From a checkpoint of a small transformer trained on Wikipedia.
Size: 9 layers, width 160, 2 heads of 64, vocabulary 8192, 3.98M parameters.
Architecture: LayerNorm before each block, learned positions, no biases in attention or MLP.
Training: a variant of Adam for these matrices, 138M tokens, 8411 steps.
MLP neurons of a small language model. Each row is named by its layer, matrix (up: input weights) and neuron, and shows model dimensions 0-95. Each number is 500 + 50 x the weight over its row's rms, rounded and kept within 0 to 999. Numbers have three digits each.
Before each neuron's rows, "fires on" lists the tokens most often at its 100 highest values on Wikipedia text that the model never trained on.

fires on: "-"
L5.up541:541586389578500519475498506485504478488487525440506510520405529502506514363563518562466519457509534548550424604498531516475504465507499533479479498527531485525467418560426483483515522522562578561404572515446455467450505541412461465521537569463434510435467476492492472517495474571474542495

fires on: "="
L5.up223:440421528426541533525514479554648517560425493507461552475563476471538554455504442510455528443488573453405510578436483516590482521477480601489435519551469503472502396545493508507512470549460583509459463496508369424527430495500547452521530473520543568538528597493505476444486428600533555566

fires on: "'", " /", "p", "ric"
L5.up294:474494425421394496501442544490588626605469509529430501403485608542468495512565498464530389468492544481497456597449449528468535591504442491520481516535629488447457504538482554460485560467539514580442492516534472507520456533438514605496543530489509489587505573550499399528471430543398534512

fires on: "="
L5.up102:458494530479494527551588568505458503452410488506471513491447537499464561487601386425469535532420533556419469454491432521484555527517584489390582545557475422508564484530574503473537509428564563475445543536542492549434418456486535506440544441500469435502487517470474517501465420509544519527

fires on: " comp", " ce", " en", "di", " te", " the"
L3.up202:433411513494568486468445457498536468555468482530491477473528468567555519424463486575481499465542426487492402561474577459441512560495451406541393524524536468460472442499442395527549524488499512533502549477525529462649545520376508559472541507498552493479449510438520494475569482555553482465

fires on: ",", ";", " and", " |"
L3.up35:538475456437508483437512463463534575583599520455554549465484460640601506506498515447429463444476550458464506457445504558478604551475474510465583432522514515528529540522465506529429504536545564417549535480548502473502510473531493477498508454491516427403513495467529480488503493512591543492

fires on: "=", " at", " Website"
L5.up195:549465490532448537497546527659507515471507536476414541465530486577524514458544500497499612424359450586503464470503453604548507486480511558523491507567399501494436507519507465509503545575509594463488487541517504449507412527513466498468496454473445421510501554439455515484494525570507471514

fires on: "-", " and", " of", " |", " 9"
L5.up606:514554505544562489576548501439504485492513599449479477484454513474506524460581526451511476476371556526498528489493496447458491504493510494521471523522444455500488414574435560524525537483446607540500458490436426527492538591549519454531528540471443436536427522483461453535532523465595492478

fires on: "-", "|"
L5.up2:520525540486491484450477479495539468545556475475443448528464422507552515408553563459524454449455549474514437497379554506437558538452467550519506546512462465507495446587502479491490496404571526601488537534450452385453539579551473491480532585462429537425452492454518492502499538590515447508

fires on: "|"
L3.up486:527541585576475519494530457497394435420512527478476499568465471464475509482512527474509492496501496596533470520479454471438519515451575429575483419491466531487547489422482547414415570573508491528466524453440420483480563435485421538602544551487523450475511506461486462449525501524577441481

fires on: "\n"
L3.up512:485432454505513503491599539637610479514497559458479493497636540583528487487487421454509522444510573489528542516443507481507488507572504478480473551478530444517526476463470501515488573551472582464436490464553442453523508487513527506527496565498468539443472508493443423474397478460426495589

fires on: ")", ";", "N"
L5.up146:483450522460480473511571526483452539470635533441451579494471618647515573452565577490514443410378565462518497509441430547483507484431631511467518455524528483513463404573485529465453505526462550509461455492535482540423481441511563465540529417503424399502512595509439498510501500511442544581

fires on: "=", "\n", ":"
L3.up13:402409513401512510546548459555562459484411479478474498478459506439452444491456501460457550469504540534467520474413460540548530529525493518444451500485488502424576499439502465490444530558495607472472514543479426473506498505607537453464464504525482523459543481452481424422441538537543504525

fires on: ".", ")", " ="
L5.up237:546469431409444451514588398534573453494511482489505513489581472557502568486456520551473480474477529563493580414456443531522499449506575598489540482553542454491509479569490455538515457403531587385457487531503480500551490535429503495515504429507399461448513551557533500513425509549444455555

fires on: ",", ":", " Although", ";"
L5.up182:501462515428462484494519451501568549586543527413494512441592492473448604521467557489497544542485558581406449459378454528553521489493468422545555523597510515444490467499511405527559552412450565402525505534491485448541504456540527473465511480499443441451519528605569471423471549560531488548

fires on: "=", " comp"
L3.up290:508467449465495535598446538462432492580406403480427474461567458348459418459427528550492619495484469503478427523505523498566451455531435554540390566584474474487527431617553479486543453453500521488502448584501539482594526533512545475492530490492508621455488488483583489418529542467495526443

fires on: " =", "'"
L5.up518:509508536440433502501437510464568473576438503502445535374522522544493543452416544564503559442515495640487427475531425573508526503483497496450399569568582500472476514549484415559497473462501534484432487532522459439548415514428477570504518384474482414468534453530526492600555551595599507480

fires on: "=", "-", " the"
L5.up405:440441569529578564503628565604548472459451437424473477543519548513532468443517527482526549529378473590472479568495526527476549598438530482575447492457484457514444433495415444490500573551522538502479512475473478448486547495502452581480525528507485416541482585538467471376489511507501549478

fires on: " (", " |", ".", " w", " was"
L3.up221:491481501426511558475472426529644588504553455503397546517557519566507496534466563581500492476496421493460402476350458535571448487417483490567504448552486503486511493506482423487543509511423539477474555521516508596571559417526499444499487459465461448491532570475537513471518497594525496532

fires on: "-", " la", " gra", " de", " –", "–"
L3.up55:470517398482511483513570416510614407509487436513569470438514523538525450352474477528486509548546579534403434536430545527479474503508572486568416436486523518459503530476469382535486592494531615514405510480497376535551567508458524502492486492502558562479546499472424452476523476505492594491

fires on: "=", "\n", " 116", " (", "-", " 120"
L5.up401:525467517459536595465620469583454529424458559409431491467567530676511502469515412453505537460489547576506565531453461537396520539424474423519571510517464450459481409571467420546470502549511536525393493516527477599452462521548540549431558538483467454492453592538461475511524416494470463498

fires on: "|", " October"
L3.up0:486506565543445571495483434466460511411509443419456484587452539471398530441517554506458487506496533497551469444478481503444544556491543470589480495551460519430507499434516516431450600523530510516446590426433309587498567479521491542534574507490542450553494525516509476494484583546547487435

fires on: " and", "-", ","
L5.up423:497473455469567555522474451432533529550492577345597532423478479514525567521507480501553457487487566475452518400415461606566537503481506613564430440564530514353489500554478552515489467499497594522501505502424449520570451505459408487514496496494505578490537523489609464424446608525450506488

fires on: " in", "\n", ",", " a", "-"
L5.up36:511471506490506499464526496517548545589502545455520394501528448600522519505510447549504523420432504534469537386431476602541589461470432465538503533502490513449530347506461509494439519584546588516395515436544455523543507549464520470452460570504426535502488562452508499473507607531496531511

fires on: "s", " =", "ion", "ions"
L5.up347:407505544416470551477453486639566543504485544548502531425448555515539521494497642530541560553466486570367405414499412617452578458537432464416579506456461496538515537525414453456500433531481523455453492524495556535565496502526397533431507437427457414483496458473442464470417557509460533524

fires on: "|", "p", "st", "ym", "mp"
L5.up268:558477446387549509512456502521480568493454560494443534471493444527472521449517569454481525473511479499442536531510479455499477546592398455492549495560605502543525433556401601448498516424541497539476542554563450612466464492483580498427529481440507495498436517501460473507423373518559457512

fires on: "'", ".", "n"
L5.up609:493488474461475509437498557490516470539459464497443485461542506551488574485434497515418550415355428539479449434488540543450441582512462493500408518461533463363496472464476387500510588412483528519544501571490479490507534559477496473523522552426452533441519477480542495505515601458507577477

fires on: ":", " /", " was", " were"
L3.up455:470484486496550522528496593511540602419495471443516572479556591448523434502574637459484513496358471528528447503420461485450471553479464560512565497475493484481432434579527531525539532537479574465442504474484446397537506539538520572470502518530440427575498470510527475420567514543477530615

fires on: ";", ":", "k"
L3.up270:503373459310517486507549467501583580480491504506489536428561500482473493502440505471516585439515565564392565381425467527523514445457415497501503625492560469534551530548479519545513483485501514493494543578590466571529403460569502494489483549492395509469493576484528418477448487504539510561

fires on: " |", ":", "\n", ";"
L3.up262:445560477413491501550538472520526507468409478494424576504433549459501461480509548534462601452564506502482451563393463606454457454513543527485515504476573499493496506504492542484424492484600576491462491480485422445431453504615464491540482442480454532408532438480577408458555569595574534503

fires on: " of", " and", " to", " the", ","
L3.up77:422500458447608494586431543489560532539448490467491486452485523468504500483491542581449435399394384528376535555475541563553542618484478551527411455512502496476460495579512428495469503511516612527540494559498459458594456497534474471460457514490405553525544553468495442435401555539456555534

fires on: " of", ":"
L5.up465:535441540451534538447526494440537417535519546444467454488506541553527437476506547537537590421473466491495519357447509565425457580462495475527561403440545454518422392529394491544486556501535533449495537531513471426501477571414431517473505544377509468412491519502482502524575542464473488542

fires on: "\n", "\n\n", " by"
L3.up1:472539533444512512496604499498538454598398548489421416448532480532499441401447484482455596530481484547491509481439548508480532481540544489538473520452510456469538517493522504552506537457474591612474520502504396422495583569510497541499507542459529461475445502439462478521525559515541525470

fires on: " as", ":", "\n"
L5.up267:459462474440504478566543554541563511504404524533515504440555487449469533441494471498466507486529513636447543584403552567604528521536484438575419569454496499509534452464479428440462524521554597546434541524511468443549446500502577505464511494496443537393479566493528445461464471566531444576

fires on: ",", " a", " |"
L3.up484:510505496462380491425468459470595550538528508452532464502512493614572566508527537574399517477488481553513454514385490539473555498450464479496594459498542524460450477520495433430506532387566588372509503515521453557440616523472517550462471423514402361510540499490461536468534544535557503524

fires on: " |", ";", ",", " 2", " 3"
L3.up79:556462419516559459522606498471534597457496475447487542515510533602589519523516414474406447433493560394434568529469454413550485470505441529564534474504482417497532550622458490490465533570486530474541568515576387514582408448516541416527497472539427514490530518579565484494500400438542543530

fires on: "\n", "=", " a", " \"", " |"
L3.up86:457508507515435460547532578485482436525531476475450568558495452446453503427598472558415599483543496535483509550513505459570527497536556523566439530519479464515517541490570461435445502612493615544524506470524398452505531435480449438551489540523454571479522523495548407458524465552546496505

fires on: "\n", ":", " /"
L3.up418:497530567493557518492527564580536483435584546571464586494480522549522577555587553441502565453405559550504549543479473597473508461449571492444576515462452473506462415479498536490467476652545514501426447448541459499451454466415460590437489428485448429512435453452443471469512510529485461588

fires on: " is", "'", " was", " as", " of", "’"
L5.up62:499517460421558552606598500510527513476412510477450564397539513592547473558581500534502526504499398533507424446399459561461534511456457540512510445462574496379431502513509428545519540508530571443541492546494442442468498530524447513470525499471551518527506473504526517463467464569502505537

fires on: ":", ",", " The"
L3.up129:528499474487525504480549539568510529543522547412533481509442502580586549478524521494488519514443453509522548477343434566478555494440479471567568477444545505461502437495507459468432509480517619434435465448510464481512520453463470512514448507509415491533530513489522456496506552513522495518

fires on: "-", " a", "\n", "|", " the", "\n\n"
L3.up122:467492533410528470619505511533464475549493395489510463481574402380509510440511572524497543499434408529504477532509495550537515484523503539560413529548506528499603453501548542451438480505412608551516504487470473505458561514459424451518502530489496499533476585473535474478508595549453517516

fires on: " 1", "-", " 2", " of"
L5.up326:440544515496497511553577456401506509510451557497538489448439512553507476479545567511471524505567538554563436496523471555463559436499449524439501543485458502469470432564465578584471472568554537526374460486410432571398475563448480511451558533473511444520465525379497518539553545505474538532

fires on: "-", "|", "°", "19"
L5.up61:540453497510525475514549557429449506443491608434411545481471444504517570445583486506507529488370562478516515524415514497459400495458488563468537473497472441511466410580518593519515461494548544487473533498477505433431557517540505553493536604493430450492423489442503439499492476504527498557

fires on: ":", ";", "\n"
L3.up503:493498550512498458488440535537526548446633481487502535480484512524470448502653577482488502410446604594540445475465439637484574547473549531490531530463503506448489399537432523491448552609453616444429497482480504443516553498468523529478516426530374450526500470458513435544538470492449596587

fires on: " the", "-", "|"
L3.up437:481508351447552499484501508487513448511504458493543495483577558534500415339442392482503541427504518520485419594409541548458465507510466443538429505472573502495504468479395494547543578466552594560453525433470346502485492463458469543514529512496537552510521517466501489540542521534509586513

fires on: ":", " :", ",", " der", " San", " des"
L3.up141:491436474442432501553450440504576491497477458494528531457502474499512409500520540511446450524512434564435415440436470530550523550452473485587427486533481507396528568427506430499490642520564560413456534489504460497613598538498529455495490493520467509437558476577479483445497655521541485506

fires on: "\n", " a", " an"
L5.up534:556514500532610476508565459540525442503532421474489496495581441453524530536582555448444537465415485524477490445510487501555533490478470476657426510489495502509560544435503398421422487602457529432533541492484436407556532517552472533513492484504490483425513516565570422415516516492529467452

fires on: " co", " in", " su", " re"
L5.up116:498520491528511508469561460574563547507508557516485531526520517524543562558544545548488603447461473475491522543397531533472512495449505418464468480547485533479482553508528467449419543560462512563530450514456495560582538506505477489481541495447411340456456506604550525389398511551544427443

fires on: "\n", "\n\n", " ("
L3.up598:461525497505539531428511522575503522466500532457520553517585587537491525519526514436518520390354558527495483489370512561485448478449458407449539482468515468503497417592408514525516505521535615499568456461506540448583406513565461547492488478485456425440397487433469466511519433526452459611

fires on: "\n", " /"
L3.up363:529516494488515529461583478528527523423565486475475535494615506593562561543574453464493571395396552500535503469426455515482486476370541470411547449559480488494476489524496577483486466533524517423488487496559479496489397474521496541489496440495461470476411520396557448487518477516522461633

fires on: "s", " War"
L3.up138:483529544428519586406412504517619596459530517485524518441433594601530451438474526535505436504565521540526487490480497631520543497524348559446526504503487467533492536537447473554539448385452481372464460518548520551533503471436535542437505503453454492534429503584488499477458466493405548560

fires on: " =", "=", " degree", " top", " at"
L5.up504:468442471423488608465446489567527505608473547529467489495513521486499506449492576546438613489534491568495408508449536668466605450502544572547481616492494430485490537481467467516599511529517565539524554523474443464513580545533510544424491513499532435470494472501537496440508539582523529510

fires on: "\n", ".", ","
L5.up579:468524493516599466462511474535474532509554625576511535502502491471462567481495444483470557352455529426501527474477498545466558548578527401514593459541506453509523480570450573407431506579510565418468525504574461466521426475553496503457504455436472465515406450511537450501504445439519534527

fires on: " /", ":", " (", " Website", "\n\n"
L3.up318:417531523520591558508526623524459465473471492552469602522468530594573509525553626395501569553402551505521409540466485511442474547503476565491553522467406426514481396502426462537509538502581511526468477480517497501452480508550461528415543463512459490471486455539512461495494459529517538626

fires on: " per", " di", " gra", " comp", " ce"
L3.up320:459481494545487486474488473508604473598551574530575477481522518544517432464449487461506516447516581492497456604457541564504600574459482433638438427531496476424526496531423385401455562468536537566475468478527516512621568496403559530423544508486510499415458533467472477528522459527563453428

fires on: "\n\n", "=", "\n"
L5.up230:466425592418485510461567470595590470557556626469397464438543512597501462477512479511506545530426571605535523500476384574493554450427542486440512490479505493442548403468590431494494568535492586474462500495503472485482559549438494519437492443493434441494458576454508494448476467547467532564

fires on: " |", " (", " /", ",", "-"
L3.up513:557513496514621446592555587444452567505468456474514553485559459452635528483540502476432530426462460412374511479517494506547526468512471501613468462507466479494556537581555434488425457664482551622506565468544460496565429484486597450558525523526459545473519500482511440453493460472501489490

fires on: ",", "-", ";", " ("
L3.up120:483532502446505510501457403467565520496464456465503556486524523466487542474450601577481526507521482533466382471354496537490549516466438526525383428492499559452528585488443468507518499458507632428541510521451447536555529506422482469504480520508426577486553523512548473340540594527498496542

fires on: " |"
L3.up535:488474509435432515495484494457521589503451532404495610512449529573555511551551582568493506501466490552508433421413431567493484526503454533461502478533506508483466462492450433487506532491561620495465495497487502505463582502428460497515492431500378325528516480490510501464576555573547515533

fires on: " h", " top", "-", "O", " a", " co"
L5.up338:491502485543508529465542546495578557589493464441515442499591491520554450439491472561537562476453508511534508518434539570419565471504489522546439440493521510485514467417460489457485533607620503564462479492523454539537523488448409530480559567457552479497506517467555463482435636525521489463

fires on: " ;", "\n\n"
L3.up354:471493528504492480437556575545464509507601558523417484460529535508609480490547494421460569442408536472539463438424505575454530430539546486542561512480496412479495448595467559510539506508470560468508500513579507474471437577560393566432482440497503470466469467431460461510487540543447505526

fires on: " (", " =", "ed", " in", "ora", "″"
L5.up126:518474501508534497463499468603502581452442416493433565467523470480476509448525452546502529389555484470526399501440458571496405541549538526418564507574474440511497433589607532528460567582443542583353510539520539498549469485467578522455551536516443431509471467505497480506518534508439458491

fires on: " |", ";", "-", " Final", "2"
L5.up524:539428466490632476477506454516506660536458498484506498499571552556574508391537364514451493457416515448422502482469533513571445507453397519477451526524518429516518478622395577506498530523483567470474583509558512441511445499561520489548519569472468541554473487517498574527517371494458617517

fires on: " of", " a", " in"
L5.up390:492497530485487467598421441541528523508487528485479461447542469564561408359567514528507502500436470468507507454463561522552575479424455503554375443533553505528406379508493524493407543516575590579476505506501435433511566577542489464449504575411497521489462588391453480458603529554513477503

fires on: " was", "r", "la", " were", "ar", ";"
L3.up334:446437498404430505455462447491593568447516478467486619439505537552531500509474565540488562469515537595347495437426415534495514502498452465474580620463517476517488579494516535470542530453513528384540495572510505612532455427548576580568491440505413513511485502551518497405501554527493525494

fires on: "=", ":", " ="
L5.up413:546412519574581471565545499613517555476447406553406524527470515484578487549563462517496508505469436522550496481485489557498460461432482506568463437513508485500527435471517467562508530653519630575428541479543471533517512517500530485468522521495369479516517518439534435388459598589476454461

fires on: " |", " was", " did", " would", " were", " could"
L3.up144:528516490476467522448383465484615538507523422504495565508580565453567584562497580537466549423526606494493409512448481487525495472456535495592488517579522441485471520545533441474508405498446560602472470536492489501537427448554609527551504471470395518400544508495505413431503401512460505543

fires on: "="
L5.up373:495443493487494571521537352505565516442447543452458554459497534568476427471510387578496463521421548498450493529402497557514525524493499468444578521450446458508516503471493508530546511508481531493432553506553470584483439537581533520472579510493522465545492458415459515435428452531532522514

fires on: ":", " |", ";", " =", " ;"
L5.up96:507430504446525534497466531553486604510581448428491560498488582654538408514575555510465492427482567528565416437474443606459492469403447576500562448519499478446443417563455505522496539584539517522425543492516494526454508468428478575458482470477343450542509509548460392460533523546451583521

fires on: "-", " cor", "/", ":", "46", "{"
L3.up452:556473461482582536559562557448487565489468514483465501473490518559504515569593497497471540484441525514532612443450589501611418485451385560548538552462440507458488433539477483502445468636616513472475540479487463473463499475418457487467535579512488503467427554391544512455447530488525443599

fires on: " |"
L3.up80:495531421356455533534542526431505512522440490517545546463498492522544479498452419492487589426517523492477523469478485480559523498469542488440382434488525489521519509531451520548502475447499582508492545522518487620449406592520513455529476489445335525499543513463580473528551571582435615535

fires on: "\n\n", "="
L5.up408:530472503463486546500551452530532452471447589463442459447529573536473469452470580557497568498533474592445410467454412471501503472516489524473541605519554423477548483476496499494472546504543544505549571535494400480424587577565575577445478541514495377420500498555418464515495473469477585539

fires on: "H", "B", "L", "\n", " 3", " h"
L5.up510:491510539521516475518546519436573529593507569429448519451535510404501531462424574509510485549533546532507497422445498432499563468531477391482376517546599489521529450428454472439544489450531557602526504475494415496497577482531479504500553519448479447480463633498606443517471526444493505474

fires on: "|"
L3.up164:530442392466505488502434563483480502555492531475498508531450486516481539424543614527538451402396457492514517379441525591475542569485442567507487527503447503515495453637455559518485445523542567593466516474456472527506565565494456471512525630472471457536495591466522464480410549599527456496

fires on: "=", "  "
L3.up248:441495503479492560506360500522598476561515515417470478499465569518450437474476503532567527504539488512561464593516610516557432518557513556497413561522466508507445480497467580474530511435526514497381422518471503540503552585457436473381491627455523562513489466423567524469549536489432481484

fires on: " |", " 3", " 4"
L3.up68:495596395428546476530491477436524477508473507487463567447491489423524463500425506469418550451614521527513437496525458515496495488438536503467395489570528485517549479553506519510528483422506555594470518457479427566443473524573626490555540551486426553420531568575529379467540574625510538524

fires on: "\n", "\n\n", "°", "."
L3.up220:513500465471514480418577528595483548475516588528486568491572504584568600509484457454478546420410539486512533521446495569430465498483484416354535492508524472520501441553452545503582527490586624521455481484579449472488459472477479566464501461481460408520449415436581526549497424502510539555

fires on: "=", "ing", "E", " and", " the"
L5.up221:430392526438454555454551517541545504506444444440483601505489642552455491436549429530401510579555490497426396551495525601444496509544486450473580442472511493499542481569483427484578531435511583447507469549486509602484391483497429466418480501498458452503492499482533417535545425468506490471

fires on: ".", " |", ";"
L3.up46:496514453390420510528484478467582497456570480512494606478488502551493528483479530531496562431446521554514518479430430486520490492460520551503391459581561499500507540511509548569539520436438550452493514536474318602544459538427498481534524440471382470513546515506509480514524492620523498516

fires on: "-", "=", ":", "\n\n"
L3.up383:447497501521542492519563544602538544428623502459478601452426551605526456536576494514495580470430501559485506601497550510487462493480537497474476545447511482542459485557442463469563528630611578549432495463518517502462494457469491582428522464486485420498472481402459507451481552514491514568

fires on: ".", " =", " not", "ali", " it", "\""
L5.up92:419447512476494541428483399600604450499543454550440582493471514416484510407590510586478524434480610511461396543461446536465547584476499470509441497463439467513504497388475471535451491454431499484521512677542474554546474455519530437488544478530515498569480439465515441510498461555556579474

fires on: " a", " the", " with", " by", " as"
L3.up491:530531536495563524589556592526477437544514422425488476453574484432560429471564504515452576473544408503505477500518528525580518472499478559612431491517483493497405529487551515380470505556530588482494523477451535486488468493515431485485464543452484620440511539425508440390535490498442483523

fires on: " en", " comp", " exp", " det", " unc", " dist"
L3.up5:451417431433498516454435529537499569537499524598436537513601570471597554451466493597452522471471551513441451460459526478517483530499419491571438517527453480431537533432448470515540514506443525429586523636518523498607547505418561500496510493477500496453488515424395493527510480592531480494

fires on: "\n\n", " =", "=", " |", " died", " life"
L3.up213:424519543457420478458449466519493496561591488500439556485516512568575527473440536516497514530536490549497426581461466514475533466498431459470555458564479501472487497503476423501527501427483584476465495511486400503441616546509546557499512423527443463405548526487530472477516561595465615554

fires on: " and", " to", " in", " with", " from", " by"
L5.up91:476444495475488483507436489542603530601483601455547497434510511522488561410450525487516443501493512534479474468377473624507538536476521545574430493557495507398459489435500408459466473576520620481440467513447450471537460561572492444521482490472503481405569527527464461483445524566514515505

fires on: "|"
L3.up152:455497597488402548517449517504456402525481549431433441552480447434431413431520526492550541538517474583613462515481481425458482485531552521532460484487483544485499469406536591386475471452532577536467504486450463484446580553478418578545530499470535510481498458475505489459533583486470474497

fires on: " =", " was", " |", " –", " would", " "
L3.up563:509507559482458519454475498422541555498545499455510543513481498589572549526579563559425528528475525531554435490404469552475475526420527591551530417483509497478452520482436398555533524492586552481461501504502533508499563576433466562505483456526428297488547455564535544519465525568530560536

fires on: " ft", " /", "W", "st", "'", "ft"
L5.up74:508537449540491501481502553512568638519482480584433598471421475492461516423540505477451518530523460450500497588487493458520527542501518494468451556553592469530471429587530516436484463492530526538395544482552480489610406518516510461483559525432483487520456542506374451517462436500432470567

fires on: "\"", " to", "\n\n", " Website"
L5.up546:425522501480493512484544508516500506476483634501415463468538542573469529475515548504478548476465477510469455542482522450476585538532500528505524539481523484419490469533477553495528505520493546464515498483477463459450590568419548551472517455477514406522441495460468473498498481593466573538

fires on: ",", " It", "°", " |"
L5.up516:527523485397493504401506465439581524461458487473517678530599492565570535553518549534500553518481469533475409504382415504556577436441539489457512387523564507497522437527489466502592528403550567447526532472461486497496582435466535481500529459500472392473531432475509492496509544509508556532

fires on: " they", "s", "ches", "ins"
L5.up193:446564513460454554424550498556443562413537484469505636420509571437504496436536588477475508525489575554546533491531472545507498500535508509450425475480520479522461529506493502560450536464466502447469532510489498409553441418475555553551520494512493497558481487551482509550445406544443612604

fires on: ".", ":"
L5.up421:410491471517528567527408532424533537501475551485464601518422566485529552487526595488456579505435591525503453516548413514514458536534542543474403550455541442444501530510428439475541555388453570463458533503429407526538540628497494552501512528433511445532530403520624454566429496598524543498

fires on: "=", ":"
L5.up382:491442565556582505504539536499530545470482471478426564447525557502517517492579576559491566464359464530471474548433558541477507537455583456496484495446530500442454416512529446470532591547518588537463501462468426422469546561505518498453505396480435420519464468543468469473453584509450559520

fires on: "."
L3.up297:509467510438464588510500423588559498435583466460474565532473595527461543463561433534512518428503541470483491503426513508506495582434594501568546482531491508506496586454552537458417514490421511454517555472542453595522494372496498416564539523499552511489552591465477512489403529520583535466

fires on: "|", ".", "\n"
L3.up242:508419477506447576509542384558511528459495637482439487480573583582446537427479494531513540495454520553493525543456507542502543525428596549453553494569530491500436483477503540435425494418471555450528501509485496567494552471487510501494532491489484364451478649476433479478417466524584448528

fires on: " |", " 0", " X"
L3.up230:549503457445526554482474501508519535554432500428508496444607595469478483465451481484448442376466496399440479512444520520477396434567481470536512564458557439519513464612427532521535510437490530602402549470551456517557475487524570522560523570454447577472501508572583460508439462523452486538

fires on: " as", " |", " is", ","
L3.up321:519489550467480552471421439399576547550538510474497539490512464513547515511596597581442489515525506504552466508449498504471620491434479533515391459566462491503436592516420395470577507433534553470485502481461503569466568429459544482494515477506434394517489450521564516502500508514506557538